Weights of a small GPT-style language model, trained from scratch on English Wikipedia.
Training: a variant of Muon for these matrices, 1025M tokens.
MLP neurons of a small language model. Each row is named by its layer, matrix (up: input weights; down: output weights) and neuron, and shows model dimensions 544-639. Each number is 200 + 20 x the weight over its row's rms, rounded and kept within 0 to 999.
After each neuron's rows, "fires in" lists the words (lower case) most often at its 100 highest values on Wikipedia text that the model never trained on. A number after a token or word is its count.

L3.up499,202,192,173,225,189,167,190,192,182,174,231,211,216,176,243,183,199,179,185,212,230,148,206,200,196,179,203,146,197,199,211,206,224,195,210,205,201,174,220,200,168,210,206,211,219,204,198,209,227,196,176,221,218,213,187,186,161,196,200,224,255,209,220,190,174,198,222,209,194,214,212,197,252,191,191,206,197,204,135,215,185,191,211,199,226,189,195,203,171,187,201,195,158,192,196,203
L3.down499,183,196,190,215,163,190,190,214,214,211,176,198,179,206,215,198,196,213,185,212,192,201,160,233,183,192,202,206,178,188,166,175,186,211,191,223,167,193,203,202,184,224,202,211,181,205,187,194,199,233,191,206,229,191,191,206,184,241,201,176,176,190,209,205,183,200,249,188,214,184,211,199,154,209,204,180,217,212,174,183,201,185,186,194,202,205,188,228,182,190,210,151,229,227,160,186
fires in: "of" 53, "the" 18, "with" 5

L3.up2783,208,198,195,182,204,202,197,228,181,201,212,198,206,196,209,177,202,175,218,205,246,174,199,168,221,188,193,200,178,203,219,201,226,211,191,185,213,183,222,208,195,165,184,192,217,218,182,196,217,209,202,198,211,164,186,180,204,177,185,214,211,197,207,159,204,206,182,218,231,204,204,179,192,228,198,175,176,176,199,197,230,194,247,208,184,173,174,197,178,194,186,208,215,195,182,232
L3.down2783,211,174,193,222,184,181,185,196,244,187,206,212,207,179,202,201,202,211,202,228,172,216,226,208,190,190,204,200,226,200,178,181,199,217,184,200,147,210,179,192,160,218,184,208,193,182,229,193,174,205,222,208,203,191,191,187,173,198,237,188,191,190,219,209,215,199,193,173,183,195,201,250,190,200,201,224,198,210,177,185,207,207,167,172,204,222,183,200,185,198,197,194,186,201,220,198
fires in: "of" 33, "from" 13, "to" 8, "the" 8

L3.up784,152,217,223,167,209,204,206,180,186,208,218,189,191,153,198,184,223,235,209,197,189,210,234,203,172,219,211,226,199,196,172,202,218,213,206,251,200,202,217,177,248,206,178,204,209,206,207,187,162,214,200,154,177,192,178,235,219,187,185,216,258,181,197,161,227,210,218,191,176,211,236,174,203,227,175,198,210,220,207,172,210,184,141,229,205,198,177,202,174,210,187,209,194,191,196,234
L3.down784,201,229,183,194,192,193,225,231,172,180,198,227,218,228,188,169,215,175,211,246,230,195,220,180,208,172,171,173,203,234,181,213,204,217,217,232,215,186,197,244,195,215,224,173,195,191,223,186,171,179,206,188,169,195,242,210,202,195,188,169,191,180,172,189,186,182,197,188,217,215,189,217,204,155,213,188,192,207,218,193,208,207,206,194,239,176,233,197,225,204,195,178,155,175,219,204
fires in: "as" 61, "iftikhar" 7

L3.up2546,204,200,212,202,204,209,216,209,227,241,189,137,193,212,200,157,191,187,243,209,228,207,194,200,197,180,198,213,197,195,223,202,189,168,183,212,232,171,216,189,180,208,200,192,170,188,184,176,221,237,193,189,174,207,210,167,158,195,205,196,197,222,195,200,221,151,228,192,187,205,239,199,208,204,221,192,206,202,169,228,175,198,196,210,200,193,195,214,212,197,186,199,205,200,181,212
L3.down2546,192,202,232,209,232,220,175,190,199,171,168,247,195,187,185,214,181,179,203,200,214,193,209,206,208,165,201,192,195,184,163,220,236,188,201,199,170,195,204,184,227,203,181,173,200,217,214,191,213,198,182,182,226,203,199,213,210,198,221,191,206,178,188,180,172,219,220,235,200,182,179,208,198,191,223,215,170,229,175,188,201,189,177,208,181,223,237,241,239,220,209,177,185,193,182,225
fires in: "is" 31, "has" 21, "was" 12, "also" 7, "have" 4, "been" 4

L3.up1070,190,208,216,211,193,186,189,174,209,214,209,235,161,197,193,187,197,177,223,189,160,213,190,197,184,165,189,207,197,202,218,226,212,185,179,203,208,143,225,162,200,177,200,224,185,223,177,215,189,198,218,197,189,171,187,203,181,223,187,210,217,201,183,239,201,208,158,189,214,185,197,184,206,191,216,204,233,169,190,233,166,187,270,168,230,214,162,229,207,201,210,169,195,210,188,157
L3.down1070,185,171,201,209,205,210,205,210,211,185,195,172,246,196,253,227,175,199,188,180,201,204,210,186,176,185,198,166,228,174,184,169,169,179,198,207,225,249,197,232,231,223,202,186,201,215,198,180,174,215,186,228,211,212,183,196,208,186,189,179,178,205,238,200,180,197,173,212,179,210,180,204,181,195,155,186,198,217,208,203,210,173,196,198,161,163,227,195,218,185,228,218,192,216,232,214
fires in: "as" 34, "the" 16, "from" 14, "was" 5

L3.up1938,198,203,223,197,227,190,183,256,211,161,222,168,230,197,193,162,187,196,193,196,186,197,220,176,198,207,198,205,235,213,210,181,197,219,208,173,165,197,223,201,233,172,212,204,224,196,204,210,215,157,201,185,166,192,189,205,188,184,206,238,213,230,156,170,213,210,193,214,185,213,211,201,185,181,178,171,191,192,213,212,189,199,199,247,219,195,173,179,213,227,191,185,189,215,259,217
L3.down1938,209,201,198,232,203,165,169,216,194,189,203,173,187,183,175,193,171,228,192,188,198,200,184,220,183,217,169,200,209,196,202,202,207,184,179,164,181,210,168,163,187,201,232,188,220,211,196,200,213,176,203,182,222,216,206,221,174,165,203,211,206,227,172,147,223,230,168,188,189,200,199,202,182,195,207,179,159,193,179,199,190,176,165,201,193,201,185,209,176,221,197,159,176,177,207,238
fires in: "to" 55, "not" 20, "also" 8

L3.up1855,182,191,190,226,184,186,234,220,201,223,229,175,232,194,202,195,204,178,193,193,191,176,235,187,203,170,217,182,184,197,183,198,215,198,206,220,185,202,195,212,200,189,185,218,214,193,176,215,218,178,155,202,191,202,224,192,202,174,207,215,197,241,221,201,171,198,190,182,207,242,225,221,199,200,206,187,221,198,221,205,196,200,194,212,218,197,211,215,181,154,213,213,200,192,183,219
L3.down1855,182,192,204,204,215,237,174,252,239,189,187,182,194,232,189,215,190,231,168,193,197,187,181,221,208,237,219,187,209,179,184,212,176,206,163,172,186,211,198,229,208,245,215,162,200,208,234,209,241,188,186,176,230,220,194,189,196,207,203,190,197,188,204,246,191,207,216,230,206,223,204,186,188,204,182,183,144,184,203,231,225,203,208,188,194,229,217,155,182,222,195,204,211,243,186,200
fires in: "to" 18, "by" 18, "of" 11, "only" 7, "on" 7, "with" 7

L3.up1619,195,182,223,184,224,187,220,204,241,175,200,186,195,212,203,210,192,186,216,210,224,218,183,219,217,191,205,182,161,214,232,221,192,155,182,221,204,216,206,202,171,209,195,218,157,241,174,208,191,233,182,171,214,183,191,176,213,206,180,225,218,200,202,200,201,169,208,224,211,201,214,217,230,199,174,205,187,222,163,207,203,180,208,169,191,208,197,222,224,205,197,213,250,212,181,227
L3.down1619,168,199,222,203,214,212,156,193,185,188,223,236,195,219,193,183,198,208,224,189,179,212,203,191,175,207,186,219,178,186,170,202,243,205,175,193,153,196,177,228,205,216,188,182,187,174,191,204,214,231,190,188,197,217,225,211,185,216,211,244,177,153,188,194,232,193,236,197,197,212,194,208,230,223,236,204,166,220,168,161,228,203,235,217,207,228,200,171,201,237,184,197,196,155,175,256
fires in: "is" 37, "order" 10, "also" 7, "was" 5, "are" 5

L3.up1944,174,203,196,190,224,204,199,170,213,203,159,180,231,205,235,196,209,191,222,215,191,182,219,177,189,179,179,223,213,227,245,182,195,191,190,187,198,200,226,175,214,191,195,183,215,234,195,209,166,177,181,172,201,217,217,195,204,204,218,221,215,181,199,174,216,200,193,184,214,218,201,189,204,203,171,208,205,240,203,216,206,215,190,217,142,193,217,198,195,180,208,191,217,217,197,224
L3.down1944,206,213,214,210,174,213,173,198,214,178,209,191,180,171,172,229,159,206,184,201,231,191,166,216,206,224,199,189,191,165,197,212,222,188,215,212,195,218,217,242,215,172,205,202,188,200,188,185,202,201,219,220,190,203,180,206,221,183,222,162,189,236,216,186,182,171,206,178,207,209,181,185,182,161,219,187,198,194,190,188,182,208,192,193,203,218,183,205,239,193,209,228,213,184,227,221
fires in: "of" 34, "and" 26, "or" 6, "to" 6, "as" 6

L3.up276,202,171,220,174,215,198,195,224,177,155,194,188,230,239,197,188,246,195,206,218,226,165,194,187,197,218,182,171,189,227,199,223,155,208,220,196,192,203,178,194,204,206,202,235,203,206,214,203,243,214,225,201,144,205,182,190,209,189,198,204,225,211,225,177,192,186,174,213,181,213,236,180,205,200,219,185,188,209,182,195,203,198,196,187,214,201,184,187,169,180,225,188,203,212,216,211
L3.down276,174,200,183,220,235,185,189,225,182,171,218,173,196,187,215,219,164,198,216,217,197,172,193,188,207,234,212,208,225,198,221,207,173,199,198,185,212,208,209,201,176,217,243,207,179,175,214,231,196,160,197,185,229,208,189,226,174,207,200,215,205,188,204,209,208,199,185,211,202,178,196,211,193,197,234,157,211,261,165,196,223,185,216,189,180,204,200,203,226,225,211,178,193,253,186,215
fires in: "not" 20, "under" 9, "in" 8, "to" 7, "then" 6, "yet" 5

L3.up1991,234,209,209,188,189,194,177,182,202,181,186,175,236,236,203,196,214,241,193,223,195,182,158,176,197,203,185,209,202,221,170,214,184,197,204,228,213,190,217,190,182,198,206,222,216,221,207,215,197,156,195,213,196,202,201,157,162,174,202,195,194,186,204,183,217,208,157,199,154,191,186,205,210,161,236,172,196,185,209,216,214,228,209,178,210,187,197,197,205,201,180,204,224,202,220,205
L3.down1991,188,183,196,206,213,211,217,229,196,201,199,208,205,190,214,214,168,218,210,222,225,179,205,193,217,220,183,192,216,170,222,192,181,204,189,180,208,176,196,205,242,194,244,216,207,200,206,188,153,219,212,172,214,213,202,235,227,196,177,219,227,210,221,184,195,167,201,164,188,172,167,180,176,191,242,160,197,233,212,206,176,191,217,205,191,185,155,204,175,203,210,220,202,191,194,192
fires in: "to" 59, "not" 15, "also" 4, "only" 4, "can" 4

L3.up1581,214,194,219,183,193,195,194,211,256,208,209,193,199,200,200,229,212,228,214,211,210,223,203,220,235,186,178,215,168,198,231,228,207,201,168,218,184,180,199,190,182,179,187,170,207,219,196,174,212,232,187,219,223,172,195,202,174,198,181,194,208,194,196,186,188,178,160,181,196,222,208,182,212,197,218,215,199,211,218,181,205,231,215,178,192,193,190,198,201,186,197,211,196,231,181,225
L3.down1581,201,215,176,236,238,179,213,189,181,165,200,191,184,213,178,211,192,200,208,175,178,163,205,205,201,201,188,208,219,174,175,210,215,212,225,212,187,219,195,177,193,184,213,207,216,202,155,208,197,198,206,187,201,204,180,223,228,215,206,177,195,226,202,221,202,197,211,172,189,203,172,215,200,219,216,177,179,230,222,134,178,187,197,195,200,212,199,184,214,218,244,175,169,234,192,235
fires in: "and" 16, "was" 15, "is" 14, "are" 8, "as" 6

L3.up1529,218,186,204,217,177,204,201,224,178,182,218,200,192,196,206,185,229,172,174,193,263,178,208,207,214,171,190,199,178,228,200,224,225,220,211,195,219,205,196,196,208,210,192,189,188,255,194,170,212,187,224,237,179,218,177,190,211,198,167,193,207,185,199,209,197,193,217,178,203,221,194,187,199,164,173,202,217,204,165,178,233,224,182,196,165,186,256,207,177,229,204,196,201,188,218,180
L3.down1529,230,224,234,224,184,171,204,195,195,195,227,244,162,194,188,193,199,215,203,214,194,201,187,200,221,185,175,210,182,173,183,200,187,211,208,221,209,194,195,174,221,201,221,229,179,221,202,216,177,201,197,186,202,211,236,181,193,238,214,186,171,177,192,176,199,205,206,225,180,214,203,224,206,221,173,190,189,200,191,240,178,187,182,177,183,200,166,216,200,197,223,182,197,191,194,225
fires in: "of" 72, "for" 4

L3.up2454,207,213,183,209,220,181,200,221,212,207,179,198,200,172,211,230,185,185,202,236,226,183,208,225,170,187,195,192,181,195,158,232,241,203,159,227,190,170,230,198,202,198,180,183,210,210,201,173,198,181,201,179,212,172,219,178,213,197,201,185,195,217,215,227,187,216,194,210,211,197,210,187,219,195,180,200,225,232,158,219,192,210,209,164,177,237,229,206,162,199,159,195,206,210,189,192
L3.down2454,203,186,210,219,170,209,213,215,185,181,176,189,203,187,209,189,178,218,165,217,197,173,190,230,195,195,178,162,199,171,166,224,225,163,208,209,196,200,250,176,235,221,209,228,227,196,191,176,210,203,213,183,192,215,210,203,205,174,178,213,187,143,177,218,211,222,211,206,168,218,188,185,184,206,213,225,196,201,167,187,198,190,200,186,209,198,197,193,207,197,188,204,160,177,208,196
fires in: "of" 32, "in" 23, "on" 17, "by" 7

L3.up1103,204,258,195,215,170,207,202,193,176,196,203,204,196,198,222,194,207,193,211,236,186,163,201,217,190,191,208,162,225,200,229,227,192,222,229,202,165,204,213,164,191,162,212,208,185,179,212,201,199,166,232,219,175,212,204,176,218,208,189,200,221,227,199,210,204,232,187,177,212,187,259,160,186,231,191,191,218,160,182,180,219,220,239,203,144,194,170,225,188,201,220,217,205,210,177,203
L3.down1103,192,197,189,193,169,179,192,195,214,232,182,150,196,237,196,214,184,183,166,195,204,224,207,179,205,204,189,184,190,231,203,197,215,197,212,214,193,194,212,169,207,200,228,230,198,174,247,200,180,216,198,187,235,212,221,204,218,226,182,199,179,207,197,216,204,182,225,189,173,230,219,223,214,192,226,216,169,217,206,197,170,205,204,254,202,177,181,207,203,226,189,213,201,211,189,206
fires in: "of" 26, "the" 13, "into" 10, "as" 8, "renamed" 8, "form" 7